python train.py --vocab_size=47913 --train_tokens=869600000 --dataset="wikipedia_en"
MLP neurons of a small language model. Each row is named by its layer, matrix (gate and up: input weights; down: output weights) and neuron, and shows model dimensions 0-255. Each number is 500 + 25 x the weight over its row's rms, rounded and kept within 0 to 999. Numbers have three digits each. A neuron's up and down rows have the sign that makes its largest values positive.
After each neuron's rows, "fires on" lists the tokens most often at its 100 highest values on Wikipedia text that the model never trained on.

L10.gate1106:502457533492496503515514507480508502468486483520539471526511513492476461503527484479554560489520471473489490509460527512522515485543502466493446453516484486507501510488508533522514500452524520528506506470518495502503482506491475536555488505466499489527465531520552482492499500522476522453523522499498500515523483505486450501485523517506526471522505479508505466530511502497486502462517492496516470530498497469494522524550477495488493483497482465470558486492510510489520475537538507447511520508444464505504491479484479481518515487469490488526515478493510503469481521481448484512497501529503473520477503474503490478480455518548477516523479523538490524469531491503546501479485496487507526480527465442470506541512533500494464478507462421483464521516508515521487531517489469
L10.up1106:510504506523511469520540502481478485484465460480536482489493540484475483497495487509496492490532484447512479513516525501478499464519519490461470480482507531506509499455444518493499496432524468516468512462504507541504482506504503500512508499501490489524470561528485425494496474520484491531521454449500486495522489491467458550531481466527532520467508510521528496528507455489516529478512527513521469492518510476526484510488484509527536503517485475507506501520483488520511495477510479503518553516490514499540454481471539562531551529479492500508531525500498545485452535501489482498460491530534498489481480443507475498524521513555490515497502464519526496498530507483526532483474486481468527470529511498479484516447531495513529453472466509488443578494495502529490508505488508
L10.down1106:496530492518530457514517514531521487529505517511500445471506532484456525519488500511518498485465492524516513517501494503486461501489501523480478502485460495513533484485523465496508493510524508473512466495522483494501508475487472543509508483474482503493475504500481469490488496458498497515451501508514507512515500491493503509530503467484545494501466495488478499471538474469532542471487496484509520492525494522523497506471473510577494477485481486505498502550495488511503498465520534483513536493473501500456484495501499516509480532508478497542503475484502507528508445491487476496528549571515508455489525478500520512475468521546531482514522512531502534494466492493452511517483527493521475469508503478512535532528467453458519498525467500510493493516476531507539482502554461
fires on: ".", " ", "1", " a", " two", "5"

L7.gate382:555499530499472511481523459466504494520516457486488506528495508528463501523537509540461476549459481526534520526463479465487552505500499505522490481545494506445509526480495496502504508490462530515503510474518498523489539498533503545545505495502533483467472498526473508496488520477468489500495508462508520499525507496475527506495505532516492513507475546512464467530488500496487519475517547546504506509487506497462533464497521510520510486490478488483504516484482511483524515528515517471495507516470493511531496531505558508482503539503537543512545493507458470548507502490444476513492489470490475510488530547504467531526477504514506505535489520562508489520473481485476542502504504531497497492479488509529506515479517516537477523433504531532517498477479507513499473500512514
L7.up382:536516550484471515527511513491516554535470496505530466484505458517501508489514500483468476521551524506520543509475525518452524465503552513472536491482504468469526542484469493486505468517527513498475491491438513551499490488474481470479498520519437534546505524504482502514491501530478488500438512457477492526512486481506503524438506472490494493467502495516511520504502489501449482500552502536481473510496534499539491465494507484495475525483506488492551480515495526487471487516493516535548486523514519487520535525467525474516510525482495506456488529503512474506478480503464520524534498506486515510537482484468493518519477533465560482448474493493484481481529535495512516475492506482526488498461479468491519522471481539484497548486511536511543504487458502482537471499468458
L7.down382:518471507476507510495475497472530523526467477482518506517499511512478518532473509480516484530499524538473464486480498525462503482493524473476495522502509455479525515520523503506481473474511511479493479454448526506490516499512493533516460545518498507512547515505497550487447521508509519509481476488535504491512487447501505523481464491493547511517452504502496500489531530541553489507492534513507474521484533492528516509508530475502553521532488459475516470521469540430505521527525473524519482522503543519535540515495516496541475493494499462469464512474487472498534485520516480527547531480519459525482503507513481551488472515505495505506473518539489511509508521477456448548490451514508503523460472496460457513486489519509467500504512479453524510490480488455553486534483507
fires on: " in", " Mario", "–", ".", " ", " J"

L6.gate759:505499551493468467512507461523557523473452468499552453483499493473535503481554489491461497506516484511478493436525521519465527477472478485482511498510457507471457514503466480502525492503544495476525514480469481479544478574504478495484476485479498498554471506504508469503453501516516472470491506506509500481513517450490487529511480532500478503446503504467511529482485513509558499491497463525501478491531501523476516503510446550511504515501571471481559504463507500501439474531534471482528536506469512455491512454456485466464518509477507531471533523500492522546502464485542535508503544478526502476501531518524459459558514536504510479517490492502516473510499501494484513531490519472491520544466477493505501502509481456494463493506480540538523461478516506478495471525487462
L6.up759:484451522553535488532485511463520553488490483521552551485499541460520600466540526518537518507537496475469531515487464533535497454501495499535455535486519493514512509497472457500507481468472471517470524494502455502472502520480480439486512466498525524502526489529495513506491543519496504512464521509491490515541505478542477526518501478508456520504520525504494505483520491509493498509520519479451483500485459490494486471475529518504494537520509533500495509469538506517487471493488464513513511507508552520522512511491482485468545451511506511481478475531490503467525472490477478530479501491511506479512461514526530507489450447479490503509538504520447513493527501495523503487517514510470492500503484487507509500552478486517491457478539471453448549501483485533494465523461482
L6.down759:485500525524530463458507486474507573525509484504528472513514461478486525495515508461513543516543473512531500553498503555520516478470512504470480526501520482485467483495483499502540538491491470475523542475483500493515498458526469500479496446474487504503497497529494478497494544548523530486459485490513485494467456516511542486522482496507483481466504488502487523552505520508533492527493461491514495507524518521459497536542476507512503520500505521487499448489507457515507496468514466514483467488475488499463477528467491487418500477530513497502491477512471496525494534526550499520527498501495509476523488538534517474473486507460523511471517491472502461495500509482495482495509497511495509513512483528513507515483503459497494483481520486538534471511553482504523518477528510
fires on: ",", "2", "0", "1", "4", "\""

L5.gate1232:500500542506514455487439474538516503472462509511515474485516512503529498501519483488490490506478506455519488450495471513483546511530519547469498528483503511478469517481470486505525500507524516523491483476512490520482489482486477471511530528478478509475523511487455533522471521493509502477528480497482516520498492508470530529515501540510491485477576517510539490511513462513532490536515521521511516478564507530487545486518418504464550439546576489504493493487482497531497514502469469473556485507501477506461511497490460513506465498503513544492514509509484473509479465529487440489494503523528515488467500452567480468494504507501478485539520477536529493513492505514488525483506514452535497513500510509523506432501500541465548486505502508491493539515488462469450444536508482
L5.up1232:547477552511487525454514519514544494487478479492493477500491505506511495499501503513488506494501479496516488526532501520458533478482486440487522481463504501497454542498443514482485495521461537467520495467512451488525478480478520508534535516520502515528516472496433528534486527452533557533521484443475454473490505489536465515501506499494542456521518497483439490479510458520516503466459480537486526512482484467485479526504479505486495528477497475465506491478490535476500518497475511482487478507495452516511502483498513500526563481496493532538520476490498502416508486523504488477461460488460472497480522509500521518489508501482547465513502498501483543489551538496522503548512473510500534532483488501459487481491489501488510493532517493505498478482485515485466486471510477
L5.down1232:524505512478460535503471520476545497544470518452517494523495532488541496471503495496504487467503527528493514521504511512479499521489512460476490501506445510475486560469459493530497506449497518442502490479460497456493462494504489488527475505506496504490516445525490494514476505461487476516490529503512485524480533511605490504530494520480505503486503492509511503489488475476504502516507492504469486509453466499492454509531542504507479497461493503483493460519493507482506502480501476507474508511516492501497448500504529501526517518524506504512555485478534509468504455487516530504466522515515507495473461477534507526488476490508533502484485507524492478501481519483474489502462467530491521516476538499485548505494518501508499515508521521532522482508508539496489493458528516
fires on: " and", " to", "–", ",", "6", " or"

L6.gate1120:493512488535472508501501450524514520492525508504548461434496496473520489494474501516489529514468470504466505512489507523542516472511444502484522490525504546514493525508516521518554539520500487491477477472500481479506554495492482530472514532522568521518480515480511486526490524550472444480494489485471497532553509501527464469464504522481503508490481499523503485515503489501512534510506529502534480525493487512508530519514486505526508528483476487479532512530505498525471489506466499489540529481522516515476480523530520527483522498499529481475527539465502533483458466476520474477492490526514499494503504500544498545532501438519527516440516486495500500525517520447473468456538517524430511493503507544524526527492486509486475501495459473508436509458495456548448519490525492
L6.up1120:471506518496597483491484471510482528493496471487513488493487498520479480459479503501518514474506497506469514493477486482461493502541500490517491452496512517498505558530488526513508525484518452521523499509515459520431444488552506490514519471472508481477508501481511496516479491525502526487524546491494492497523492505472506520495489536543471524450490497529517473498528514498520488461517501475535490525487519441507536457455506556479497465471479442543479468519530533505506458484524476488499498477510513487535477497507504524500484463505512504503510509489469476458452491510499524469461448515493468440525523505497487512514539503525489517475493498502479533487488508485496485497557468479469493508522425453488473505541486480533504504529505501500504447521476473508507500525477538
L6.down1120:519520520500504480511466488501494498496503505489486447481542509476495493503485532534532487477525507469491545500505504436451482442494447475512469528451553476501525472472487502490516470463533530495538474433506491500490484502475539509524524518504503488522465480502518528485510469502480471496498504542507476509526529552497491530506484508499530483483498501485481499546505507530505489476482489501495533475500493521521508483474515532506501501478492524464485499529466499509493506498491504493481482469507547501491482462527515497490472452511488508536506480486507483478508495479535558507531525532509498489511502498497523493524514511513497543505505561519511503539469550470485510495467510511514463442491466507500496499500500522461489494478533513517489508478494492480496501443488451
fires on: " ", "1", "st", "+", "150"

L6.gate584:500518522533454452522462504480464541485491485510521519502516540457533503507493483482475517458505465455518524507512484498572485492472502492422472514491503507530558486446481492464488546487471497520492463482510490496510485535480470489524472478458424474516478496533486519493458505491500523487494510508525491456500462478493454508486453476514510449501513468531557521516526519458486545505524520486468453541495527525507491491534478518513490500499462490524508514450501515488463479519513488524511481550511519505492494510478500499507519510485488511528572491463500485493517522477471494482493481503464494542464526416508473484528487500497499498456546557491518481537494524489545510465465483521480534509500469515529518452500521514470466488508512455487468524496469575509541494512473538
L6.up584:501477505517507495492508480564521532534509479502531483462497524474507542495504497462496536510497537505446464522498491509480501459527492520501515526494466536498471547512466464484465506438481508495523501491507480498526472529509476506519493517512536536515530526483482527498559539516491521508445476489483486490519526504507478491495525480483500451477471486479549533511537512511523471521477496531466521481491467483501505495484489506505490472527519510493549531584491472496485481484492509486475474551453527464532488463482485458538507436490499485550496527516521524468505531479485517498499484468514550531518488460533488544514523521515458507528533483506486515537459541508542511475480517506443511488476482508521515545472493516545502533471489495526485490495496488504501481543485484
L6.down584:548493570529517490479506495520449526500470497502490472509492493454530462512463502489488501497506471446520515469474498494523545480477512475488479507512461480559540528484470488526495534488509503473483488507515497486491490501467499495536486498503494465522541492496539490495464502495468486513513530473519480456520525512461473492523540528495491469516514490504498489460466513456497485507529489525501485488508519485490479505464530531510502491501452498483495472494533469476549482490460492521427475512475485521512488500489534497521500493551481490582498501512497470482469523501542510488472511527497459488524514471486531498497480483477514522484503426462497514471575477497535532492500515522457500495476493540512525538539545529485496540497527525515497471497472508513527515457500499
fires on: ".", "9", "1", "8", "3"

L3.gate1342:557546509500450486468455514509459471486497509504475541476514536522492555544520518475496495495475495489477498450500480488482501510499475497500474512516496515520463503511502493512473531453475504505487501485521475469539470475525541532489529520512473494498513512532423496497518457510498520484505456484411497510478485467521497506444491496515484483526475466485509477483505530513525502510535495512482468504551502499480494503564504506501512489523496524499499478497485533458462503472509494503549470496491527538533518506507499502496519508514447486461539504472506463494514481546457502500525501502562510505472449548501483479513505521468511483571493485477476520506482480488519548470459518476533504487543481494483480498509517475486514455451512477528523520531493480481503473517522489
L3.up1342:512521520491483534504455462514552453544534483494528550458519526507518511506474547506431503517508482489525508490496457513498475497520489469473516502481486502513513478535534525488523510469489490484521536505505496498519521518503500511520510488508513506480527515517507471473505500506512544517475498488509544476439488529510542524454474477505471502503471482502496516507472487481495507504463434516495468486515490547523491483483514542487498531528520488451482466467500496480506466468513511508510468457491491522525519464516484554554505526560441480498485496467534494492496489490519470461505488478548502542479482513569539517495513538511466519541478453467457533518503514491510511523496482444534501484562514506491517533508454478478483500492544501511516511567540501501542465539509474
L3.down1342:569548498519474443499497495516459471456492520471461530511497511503494541525486532466505519510485470470495504470550523485487513532505477472523513481506470511527488534470488516501483501463448541545504495506490485487507508462504518515459487522474456489507523474580454493515523492505481504510492467489458489478511509440527479533452528505485524484510494529474471471483529541506491497519550502505467460513520514490504515484526517522503511477513508532481507469504496521465523484453520509511512471496529544514521489526464526473499516497486460491488521498447506502505515486535524512513514488492499533466514462502504487475514498524454535477532499502484495510491463485464538545488471546543497462502514486473557495529493497488481495498496478497539493531501520490512497503506507511
fires on: " Co", "(s", " Company", "°W", "°E", " Website"

L6.gate1241:504500487520500512447524477507478466491460486487498531503479507460486470521525436459523490497500473511532470479517479507496491469535514508492506476482544463502509470451508500546533528517475541441489517533511533531551464492544484512498492493475526506475515504444501469535463502495464489525499474534522468438486489514525490496529521529460525546504534460451468523502500526474478512524482474511478481455529524504510548517482542477502489511473528486520467506518554442520496518499506496512514492504476491534528481530506510492507526519527493490513545514469465514460523460516519469496467505504488523570451482515483485518484491537514483540531453490485460510510546497503482494501483504542511569502459513501485504484519520559516503477521492513504525517512508495525521488479531519
L6.up1241:513501508496512547503509503544463490504477468478528514518509538516499498532525507507515487539487534503510486511510521519502548486490522476464495511506542538528503558520537513446565491477481500484518499504491538484468505457480474486488501515521487495476521449504480505513521479522485498518478504487483478517490469501447571518548506491488528479496532483528463492464538498506544486480440461490514514515447532522515494563463472476521483494505489516508479473481504527490518507468516511501530501491509480502489473522523504514541451529488529504490482513509467460481496485488511474512490499479463505521504553494449498490470463440511495523516490463496526523515515521494515491473522453499517502481494456576506510511503547468509503534458515515485517497492543507519504519490495523
L6.down1241:469479463555497511529494521475524529502516501490527513516497482519519497514472512499514511518532515509484541527481470510512492533461498522500525517509447497454478490510476489467491498472548444511478444495474503447478521503530499542485465529531532486485465498511513510521491503482503471465513517479510493513488465461489517475466492489522472444505480521493468498545484478521527488456499461509496508505504460492480455488507493503495500532477498576475500488501466525509491473510529545469504515469497473516513489511483530541501499488515516464495466501506459484519542505502526505491508470512488485467487484494494575513492511500512550471519477511490477495513495525517532520469535536469468487486559477497501483541455488506481498516505483489546488505489535530470463540512496527
fires on: " ", "–", "-", "."

L5.gate109:491518541484499495462509516504507485487532454528485544512529513523516510529553525534465554470493540490530468504519517478500507525515495483542455493529459502460533467506466516517503474500484472495513509524532530517513457515492541510509492460451518546503523492511528509505463547514520497495484522469501484478524501476486475468531491521447495531484527486458509537471507456468464515475484493516512471439531480532444495491507491503491501496528486515473516511472474509490528467536461461512470523535530486494522479472493508474490461523467471478478503514515501498521540518468492471516527558475499501493503546511496529499504531499480476524455531498525545512478502502449450517486494501478486515519496521550515497472523494515476501539454491478537476539504468523511504501480481470
L5.up109:522523490471458481511508483489495554469515502507546475450511507467474532509481562497517494470516512530502515488469541482507544475504489516520519523526453487463482500489502538473497464527497516463465480534479485516489507484468482524494443497449503484532524514506488446520529540510519494476495463577505488479521521480483498537523526467552502452497467505505494501551513520500491465519480467513514495549500512513501523483545524485485502493478461510488499484529525547523479508518485489491491495483473524521495485499481504497492506478471492478508472494491513450489473496492537504528478477457531497477532509500499467480522464507461518478487505495473468490518501481525524467507500470522513504462483518496511526498503489464482542456449455463493470523541486532526467489521477455
L5.down109:469480511460498527502503515480513531534515518488534500521501507500535485520508490506479463499521528463405533462467488510472510517496521494494519524505507475505519495508454507482471476486492503540498488491481502500504546496517488539502475505564526483535511528505492496504522540531505571471538531483508523497516489474477517500511477463530504447508494458527511518492464505489514523513532549486500503494460494479500518465526511547545526494496438496473495436539507485473503507480524488493542512485495492508507466452518490498493526538522496491492515492472514490510498516507485478518537492481502488495522523449519479476520484515545514520514508525491482495496508548500529468509510491554534512492463464512497456530509522475476503484541518513504515550504490502508500455469507504
fires on: " ", " in"

L5.gate948:500494496491517526525506500546535466499496472529501522511472458495543512489479511454511470444481480541516464506480521507487548538533501520491470546503490472509495533464502508506500505497469537492497519502516489503505468508536521478481502516450504476503484546467490519494512531517531464474501469497494480503511501478472498525517457518506545494485493512467521474484503529468512507477522511480468491527504504554523538469480491572497555505510506487489501485508475494522483471496463507456518474548545480490502510522469464500523497509486508509495504507523509493435450518456503490507537520512482500518530560466516476533503523455514476486512512539519509485464492493446526514495499495499503502465521500527534519488476514492473529499446510504477513533501485511506512488479484497
L5.up948:526485529483492487499539504505533542488459511499497516485461522510486505446538583498510513510506486537485505553480507527503543501530526502534479513471495490498505566487491496491492510457521495470520472458489498497476481471494504538509508447520474450535511483486491517514496484447494487478474510531514440505492532505499501479524492503508505525524481495498471479539490508501484510461501497522489505475530508507513462474523473536518461547510520462497473508466550488523525477469492484514497492549538498522488505503509507501490487513533490497518534538474497498528478503499481498480474524499506503467528558493477508542491503557490509480516466509479436545508512475480513511498528467502507469504550450513478547483505496469514469490463477501516541512479509502494472500487507473
L5.down948:487517496460467501524512501488530486527514492482494508534534486515490478468529498481543477537497554507508515518496530496490490494482503514491548504515500501486511490494480474521471487525490551459521542501496496477488517484466477496494505493490531526494482503474516503515513546477526501501528483455471468508517476468527500530517538528474516537506524450478507507494482521509525498455476514491479524518472471537474487489551525495504496501490484504496528482499529516486455467518482542494478500526492478448485506481519501537467541505536496479519516535499483524499493521495491547523509495477491501493503510475510472479477526484490520518455465498502513491495515470514525498513512494471465481512505500499470518498473477487492492473492476495477480508511489495556482495476476495
fires on: " to", ".", "–", " down", " de"

L10.gate818:518504505571467453513450539482501497490493458479527493534541500488487517464526498492487473494492490538507494451501509490473515475519463507491490503511523486543564504480538511551487525509553557542462492488466479524528542488494484501520506498494509485495464514488513449524469471501495475492510485462492499513525484482513487478469488530538513463453499506492505506521478433523462509476480466521506487505520501492499410477462517487456512472498476521526529499490515479520498476480456509487503504496488517487497509486462495517526520483483454465461478541512503531496555482456509511492532515523482515500474445508498447495491557487479486538509475492532506484548503497455474507484482510508507515479499485501494537494478498467509524480454506488528478488508464448513522503560527554
L10.up818:472483514550463455460505505486498540543508467498498509505513510483524497494530510524488521495536507482546543531486545483512516518486509489490508500483474503470504500506470512516506485503526508550466537527445480499538533518461490527510528496471503475481525514491495467514483444524515461478474475490485499476484505475505497493504508510528524482475475519510509481500505425499478503474501483513447444551526505508507486493527462529478517463481496502499529523502457491536473489452465510486481527509459528523473460520492473520498521486512516501510518472480547513468488504482477484474503525538483526486501467417515491494495553485529482472436526500531542501492525526500506545474485539505496539524487454532505483507471523509487524455467493496500448512541489466527495526507459538
L10.down818:475487554555547506478466539441530497555509507486511502488499480485514495526555508532479501489526514475524505524452488460530453545515475500487449499463507476501529496517490491500498470458550526499501487478501469517482499478496495463495510506508528491503492521474524553539483484501499496502496532463515543531497478471507493501518531469518501511469491530498503476478503443505506484502505486481487498476506524539516523485448514490478461466492489492506476473514486505498458496519484507503482479448490503496478498534471489522484502484470492496496482510479517531515525502492538503503476523483513521497478500507513488510461483544475471467504490497485478500499494487501505550478485532506470481520486468491536487487435476493484504492511490497520470505495466487472513486492532513
fires on: ".", " "

L6.gate1005:558489547484483503435490543506516487505550502464491468519507515519504478499528476452565545502508503497508496452496469513472511543539453518502511476505495440534499510512482472464500514483461456461474483487486473521469506520512500555514501538520560510511493481492512531476540501522520507513474476504522495515476509488474482482496492496473481524469491477485531542493506505510489471499440513540475487520540523505527497505507482519483526464478516482480470527501510541488506505471496522493501472515480485517505488506515547473471523531439462481509490487454483500449496508502479509493505502493527523530512496485516486498534469463481488499520504500538473486483492454478496469504535533534498552470547534529504530468495515548489476479479506502532519465527443504490495483544509496
L6.up1005:540517524463503538479486483549481485500512546504505506517520529509528504459519480439532494511523472479501450534556481490507484543515496504478472510478520452516534514506462496497516517530464511493493506505467488532522499494509458517499458487535491503505517509486488507539514474471518507500556515529559473503476499490506486520496523515510459478436497495535476524459539496474499503482528493507480511530540491497526482472514525514487508459465493505512510469503501497498496500517506519515559524511535537466480489493474503456472503520520498473511567495507513501459455447517563569494505505486528477505496504500480485491464509477492484470518457457493500515487538525467520486486481470464525482424491477487470520506475476493503451503508496502497535454505478503484476551479495507
L6.down1005:482476486513524483492523485449535521493493473485461479499508481472499489476540493485479509512528508484515511518444471524510504509484489542566504493497563468494481484479525504504500490511493490505533554468535530504530514499462490526503480517507514469481469416487489517482489499490491483519483498502501454535477489497484521517514498481484493494514505508499511476490503454503521546558495467556537486507458450510524501502493455562488519532510574500468503492499512481457515487494480498507508503473527497496511516495518502482498473449483492518438505485482530503510483482516450455511487525478496527473507511454502498518429518527461511511485555547491529466518480513489469516548542476490505534501498455504507506539488533480512484518452488502515478512475521537482529481488506533
fires on: ",", ".", ").", "198", " "

L5.gate812:471523499513491530497506539527537509527489495516527478509475467521487493504466458484482512493490453533474489532472486506479500529523512500509473526509506530502509490443505540496498497502485528487518511497438542514522484465509495519496479559512486513499500524501482514510505519498449481512509542538476539533478464513509543490503457499453498520425480537495475514477501514479489510478534522508445466509479522536493506487506475541513552486526512524453493504524474522496475515556470457533497517498504472519485520537564457514428516468532493509539523482489497520477465497473501527521481505507461498497457512513459504469514478487508491529513485516507521526526509528495497514516517491503512510532485491516503481485474497551464486492452542475487515485495490469510487531488463479
L5.up812:482538548530518537545477482527538515519487557472503487512514488494438475479503519536517513531487459501504492502491468507491528479487524480488440500528501482481483515478500501500476492503499488444488469454503521528508486490515516539557508522526512492497492509501472528492505518528530484423511510475498506493480486488500491495551497480467487480469491492543484444538541502477505464497470516483449530511526445496477476538498488513507518541517474499533478522511486517464506470521480500480494511511527519484489511527516536539511477496505498479505484534440495493438473479462462495484486513524484523494517504498547530480476548493522513476498473508496498549484492526502513589499504525545474480514507514483494508531507499501465504514485497472486498489476506528447509470490486470
L5.down812:498479488494496529510506540547537499505493513515496501486473518502497502501574522560542497483511487487469464507484521515485482454482486504557482497449467491476514515483499549519475476514482511524468502484548462493493493498502526484549489534528460507490444459495551514508537498497484503514508524488480459460529465464514485475491459510462462513515517465528526523506480501540496507505488485472484472533497471511513574497516503480524472497472527487492461501481492476482474483516520528512486468442505509515523493469525487519479487531506511496497487478501523526514514475547507495517507534500509464513502481493558518538475521543505450442473483476502507514532522476501481508518466482495484506492504530509489502559508497485524502453511467471541433492483515502489545515549479509
fires on: ".", "–", " total"

L3.gate703:494543543503531484471486525482520543491499510485491504532542508509507469470477463511497445486554481458564497504481535508474517494531497466483517519532534496505496440508511501523476504494492539486511524459510481497481492526485483513497455482493500527488572511505527495510515426479498490505497486530473489439491468504496500487559509489446515486530519472463472484496482479494483517468481527505463497476479511514464534526507492485479526507520449479496525495512529512524511514505456481483520454462508508500494517522507482449493520471486473485490512519490538502523509498526532506525483532519471467498536509528540499477517553467483550520502464466525485483533543534514494480477524487492481502479509494531460540510550508492501526500534468530484450475491517493484505537517483492
L3.up703:492486514497519499503521531519491513513506469520526544512518477528467487526542503473529484505530485492509524517473512516480523518514473464556506495483496436489506492506499518524476560472522517493554464481522506469501475484477456504465500516520476560512558517518522509511518483483522489500503458524486507500495475488509555453481525458476493566490551504481471487499504467532525496495547522557494488518450447476503509506501525494484530463497479485532495490505534502493508532508511522488484488486487499543516475534485473504537516540462472519472482562499482483519489503531492537517481491463487463496503541476518495523453508490488550476534489515530501509500463505531477478441498514501486453537500473507512519494478481522469507504492526522495434466490472453534522530476521520
L3.down703:502478487524542516483508484489513486490510524503546503485500515493534534483501455492469501512494528525452506521539476525513514478473493505493542505489518519552463534517485461457525529497468462487465514524514497490469502540480537490472512499520455487516512507520502498528452512516489494492468521484550503465503504520517484466479551473560530495519459476516492518534524512523520483494447486464518517515488491494461530508549496497523477499486483540513492497525509491509503471492527547510532533496498499444512491424469510497484467516499502505483525480527501479492505434507454539534473508530513488530510493561479527481489506491492489501532501491469517510539498531511491496497484507445528508492492505506540458478526515512478538473509517536490465489470525502456458523489449482
fires on: "-", ".", " final", "^{", " "

L10.gate511:508478472464514483509511476497478504477474472540485498517491531490524485533500485515503514516496469511496531510506513490521523486515519508480514482495544496493515486460459461521506516444515499543476478533465475469520473509495487549545487493501475531522495556529527529502470501488469501563509494511522522490487512473479500460499503471536504516467486519501517508495481511475511512493512552473519523440463493506500538515505463462505516483539490500482475467523477544522489506500524493448470521516498485467491499508556495506541525472531509523512505518505515537480489519491501512519451493520483457555519517530498476500467454486475480505504512519517486509563496479509542499510520562506525501519525488535499487489532482525491476465414464482551487484499536534526478476501475524
L10.up511:512485515492564503505477486485484441518467478524522490487516554493517512518511514552505534523461482504512513523529485477533457469510495493472527493520518519511512504449488492512507513438528480517470528550467499459549491482440492521489468510523474490526468481525551511489496509477475536516496492475534477487470498492505493497483520486492472526494483493465503539521491515501534498520527499498524523500487477502493507487511527514481499494546462439459524516534499522554492488505525460489505508491512480471535532480535434492478516458470532491478537520518519523500475492492495502534491515527483493542530490501533478486510517458524501507489497525554490510510533499498497506490478580484476523501459513505467511519480481545507482452491502495470497482476477500501517516505509446
L10.down511:536483525489488522546491536493486461445495501487493482479499567507452502513497512507504553497509534501516467537479512522513526498511508495501499502491493531483483451496494507523528513474489490481534516501519508513504483510478473497500469482478489470505509508527506507467504507452524533513523512462520474490463495534489486486490539479480534498465459507487540508495504532515528475489501498476470500481489468506535501504491473514516493474503458522490535474523500522514464471514483478460479508502498505506511505467512511493517475512498493465515535536451473502485501490503507530533505515520501511488515447485478497526530476476553490535521537515519506527465556495539459550470509494523462494509529521485525491511521485508509437481541492560521484544481530477476539531486497438
fires on: ".", " ", ",", "1"

L6.gate292:505472505498516469473501524463515491491500526501459513511494539509468497473529502513484490484452524500524472556486509507550534499502500472515507450508494526530518496469519467523511480462476496475456493478479498518489498488494515478533473499507482482506517499489458528514468513458490493501544492523488504507502494541497521496530501516523496524554507518482510509492505480508506500494507509496481489491511525484514438467469505453520478512522526517461512505462511521493513444493512498511479490523459506530480527497505495519485560474519502508472533555486486509511468463497471512459483494564488483505458526482478441497458473466523487497509505496538459493546498440515498514521505491500535517494496530498495477447491531510490557455450543518513470532469469534483487471504468481
L6.up292:515492508465526491514485497506488522520514491474470468527513459488454503486482523527504478474503498500482506467504528530531513515561513505497489509519462489453485546514470473508524520507530513552497472509458512444551450507452503462501479498469456525525461502502514545469530527467503499478485483526500535502518484500507514499481499504475462500507470507531515488546495481526465475485567468495486484449520506504514513506495463505505498528512469562488490456531492481539473524504505530521526504494502509504461459519456496490531490479460505498534488505534496532525486474474497493554483467483514549472528533512526500509506485507519509490523495498519467502519509476510519529509477543502479509484430538495461468546477492472505554508510488432475526483494525497521504487501464505
L6.down292:516531542493493485487525479460539483505475504461452545519506534478461472530572489440452483537528523506506514545529518473528522479497523482536509524510454520513505517436477515519521511506474496474480528483461502489546469490487463515517479544491470469522531494528474493549503510489481509519467503519492515551533520528514550507534502507460513481532520449525503476504484501512531522510493488484477462522474519512565449469491495519503509521530494522511516537521538504473504502553482521535488499469463549511473555497454492537503479499484496527503512533509526555511478487512512479470510513482516509542466491454496510462500445474507508509505488490521459514539530486511531494516503495506521489502506527472490500480491512495497503434454487519479461496536500513479487486495540495
fires on: " ", "–", "0"

L10.gate496:509489519487484478475504503518523493470495512558527497513463480491524498499555465516478497461504513501496491512516529477488493503471488462556443513523481509481499519524485491451540478473512537496474469455461511499546488537446446494485518541487517524505469474467497528531482527485476494482528493523493515518466523497495496489518480522494467494515505466482545527470492491528468499518515508480488478496543501510513485507492497515502485520522552541491516463545481518496486559515498537468496468494506515511531475539492519445552498493474478513489494488491479514476491439501561501536496432466518512503483530507490480496540508502487477452497502457489484500485476493499458479479506499516496510488492532529492441500499511518514423462505535486553492497487497494519465451517460504
L10.up496:531509471485504490545521474494537531464493505547505509487563512467511490488524489481516485497496486498497490506555517470461509542475534506512486487488512484536462537484482476517505450511472504514470493484469477523520526509502502490547495472504556539532463517508498498523522484496504523522494532509495500514478501511475466511487518516514516435523481480480523491448483516515460484479516496473468507526532508511528500484508538560463506468503484455481455536469503487495507483495500510523501495478546546516488479473488548501465514479507486485534537506487497469462451538464516490552441549514512502496452488511514487523508522497494449518519534470520486487489519522509494495518498530536493491493476566521491495527471512490486519507511514505527455489478470521530485490515482451
L10.down496:472483505487491494492520505489547480460496459503478462471506484500518508511500550455515500502466492529529531493509496527521543530498452481513486504502506440531455501449509483522500485498515462505500503486498525468513484511506470530512460477497507492493494532526457484498475497535505490508502471503540498474475505509513488499478508497503500519494482502512510493517525525544496494475472474509503513504520522503499524501483459494527481487468528505517444501489507493527477491498505481522537508511559508542477479496518503460503521486482474466505517485517489502514479521447465534515504483492488535435500527528502535509517476506474507506472520497502506500521477512504468504522497414508481510533541509506486473483524530522524501481476484484477481483493525506474485473516467473
fires on: ",", " and", " ", " |", "0", " medal"